Part of a small language model's weights.
Size: 12 layers, width 192, 2 heads of 96.
Training: a variant of Adam for these matrices, 180M tokens.
MLP neurons of a small language model. Each row is named by its layer, matrix (down: output weights) and neuron, and shows model dimensions 80-175. Each number is 200 + 40 x the weight over its row's rms, rounded and kept within 0 to 999.
A block is one neuron, or neurons of one layer that tend to fire together. After each block is what it responds to, as a language model described it from the Wikipedia text at the highest values.

L7.down108,268,208,208,208,245,230,219,252,162,161,222,217,138,138,199,204,206,180,157,231,205,195,219,194,223,192,216,230,259,197,255,160,201,225,176,161,266,121,234,158,160,212,304,219,184,232,191,219,175,111,198,230,170,136,197,260,260,262,140,199,126,166,227,238,202,221,87,194,177,270,167,237,140,202,178,206,155,224,288,221,231,208,251,138,216,175,175,213,172,173,230,234,143,195,126,197
L7.down122,276,236,239,145,162,148,155,162,211,176,205,224,159,235,172,235,192,181,164,157,261,247,196,215,193,186,223,216,168,217,268,177,206,255,162,145,244,249,126,255,161,133,217,204,161,207,240,188,190,198,240,232,255,269,258,206,159,226,186,239,218,116,211,162,179,216,215,220,224,207,137,200,232,239,149,208,154,178,268,206,332,140,206,220,254,201,189,147,189,238,96,140,229,183,208,181
L7.down160,186,271,188,264,154,184,160,270,163,191,155,245,249,107,90,146,152,176,251,204,273,206,167,240,159,208,214,168,164,192,199,229,263,201,169,152,209,223,233,234,232,203,210,140,160,142,118,177,258,253,203,172,196,201,148,190,213,212,202,207,214,184,159,193,160,260,259,180,201,143,198,251,218,208,163,257,195,210,206,142,252,258,162,280,220,230,203,175,191,187,335,236,184,182,232,181
L7.down494,261,224,192,190,215,155,146,251,209,226,165,206,162,205,204,211,215,257,211,209,153,218,174,172,215,175,245,238,240,181,209,143,242,182,124,153,208,181,206,197,167,114,189,231,211,159,199,204,226,230,210,162,206,285,145,168,148,211,167,217,223,222,226,245,278,178,89,158,156,185,239,203,216,149,164,216,192,237,174,196,168,178,100,269,182,254,221,214,180,106,261,188,188,259,203,210
Description: Mid-word subword fragments. Middle or final pieces of words split into subword tokens, strongest on "t" after "r"/"n" as in shir-t, sweatshir-t, aper-t-ure, gian-t, En-t-rance.

L7.down326,257,166,165,179,180,196,204,173,208,185,126,191,247,210,187,279,177,187,206,187,223,186,221,195,153,149,153,279,163,207,221,195,163,185,199,236,217,182,156,171,184,158,246,203,235,258,199,215,202,174,231,270,176,174,125,208,274,212,246,170,41,212,260,232,155,236,232,187,149,197,152,251,215,197,209,206,154,216,225,198,218,212,194,166,210,202,181,129,143,241,246,218,268,242,227,215
L7.down380,243,125,192,232,246,169,307,231,193,251,133,189,189,144,188,181,200,211,236,179,255,153,137,221,182,165,148,203,153,307,142,212,196,95,255,207,268,321,241,213,178,224,218,176,218,196,251,207,240,125,135,211,206,176,210,231,112,196,170,145,223,190,210,312,167,207,193,225,100,217,150,226,134,157,187,200,222,229,254,178,264,166,185,220,178,243,219,177,156,210,230,173,244,191,251,258
L7.down635,211,260,278,207,183,243,194,140,168,164,175,237,194,232,206,257,235,134,131,248,199,227,208,265,201,199,232,212,198,176,248,160,253,190,180,241,203,198,148,232,228,213,196,249,214,129,220,196,187,208,296,241,230,192,94,199,169,174,210,207,230,213,192,166,221,229,169,213,218,237,212,234,217,191,187,174,214,139,194,202,162,283,155,207,205,157,153,216,141,198,142,204,175,177,217,218
L7.down738,249,282,189,211,165,207,122,196,202,279,142,257,209,276,190,156,188,244,160,204,205,188,243,146,81,245,172,248,214,170,113,166,164,247,155,213,176,154,192,270,214,169,176,249,168,169,244,229,191,242,178,231,230,161,222,197,271,192,167,217,69,235,253,190,161,187,220,277,181,207,214,205,185,191,206,194,216,254,154,96,248,153,240,191,211,116,197,188,223,147,136,183,252,163,166,174
Description: Boundary before main clause. Fires at the comma closing a sentence-opening time or place phrase, just before the main clause's subject, e.g. "In 2002," "During World War I,"; also sentence-initial He/She and However.

L3.down12,171,251,215,237,174,199,232,188,218,136,254,166,227,230,232,176,202,249,184,213,219,206,209,139,148,219,185,128,220,222,189,230,200,195,223,207,169,235,168,209,188,189,198,170,236,154,189,265,254,234,115,222,135,104,196,260,249,172,253,148,264,215,198,166,204,145,215,211,220,138,220,233,232,202,201,241,201,181,227,216,195,163,221,207,240,180,278,254,147,260,213,153,153,152,191,220
L3.down331,206,214,168,183,175,256,199,226,164,278,233,238,256,164,154,249,170,229,152,223,174,194,260,177,187,231,190,196,215,268,200,176,180,225,174,252,106,168,197,244,219,187,214,194,225,304,174,153,266,258,196,142,227,207,222,203,274,127,221,225,271,210,213,165,191,178,198,136,187,137,269,190,186,183,207,227,208,194,224,183,198,230,254,236,110,274,195,181,145,190,223,251,140,132,197,177
L3.down447,170,187,192,200,165,179,209,259,104,218,194,212,229,260,248,134,216,209,214,231,299,227,174,127,181,155,146,198,196,228,226,256,240,235,224,245,210,220,203,222,149,201,206,148,282,221,161,189,253,224,163,189,179,232,196,226,265,189,276,149,187,154,199,240,156,127,165,227,187,194,183,198,193,234,203,250,191,218,267,208,200,222,204,244,179,176,217,195,185,275,237,186,215,140,244,175
L3.down680,202,220,173,174,209,240,240,168,211,230,237,162,122,186,132,142,233,214,95,232,220,127,198,153,228,148,194,247,209,188,159,201,225,264,156,201,194,276,207,236,180,196,228,287,148,125,213,195,213,176,188,241,222,250,261,170,173,176,209,194,125,161,249,254,209,158,182,197,157,229,171,207,175,248,187,215,219,214,192,200,214,185,204,178,185,178,256,259,252,241,154,168,187,161,191,176
Description: Mid-word fragments. Word pieces that need a continuation, such as Sant(a), profess(orship), centur(y), perf(ect), and addition(s/ally), plus % in census race figures.

L9.down740,160,186,213,206,239,186,223,131,200,217,164,175,172,220,215,203,201,207,243,238,254,247,301,238,242,176,255,191,287,137,188,166,253,157,106,188,182,122,234,161,197,202,204,243,160,117,202,103,168,229,172,180,248,139,253,213,129,190,211,167,293,182,260,196,156,206,182,261,180,201,150,289,149,182,126,233,203,189,177,239,228,174,145,212,191,286,214,221,194,140,230,293,187,229,177,246
Description: Biographical subject pronouns. Subject pronouns (he, she, who) opening a clause in biographies, after a date or conjunction, e.g. "In 1935, he"; also = page-title markers and years.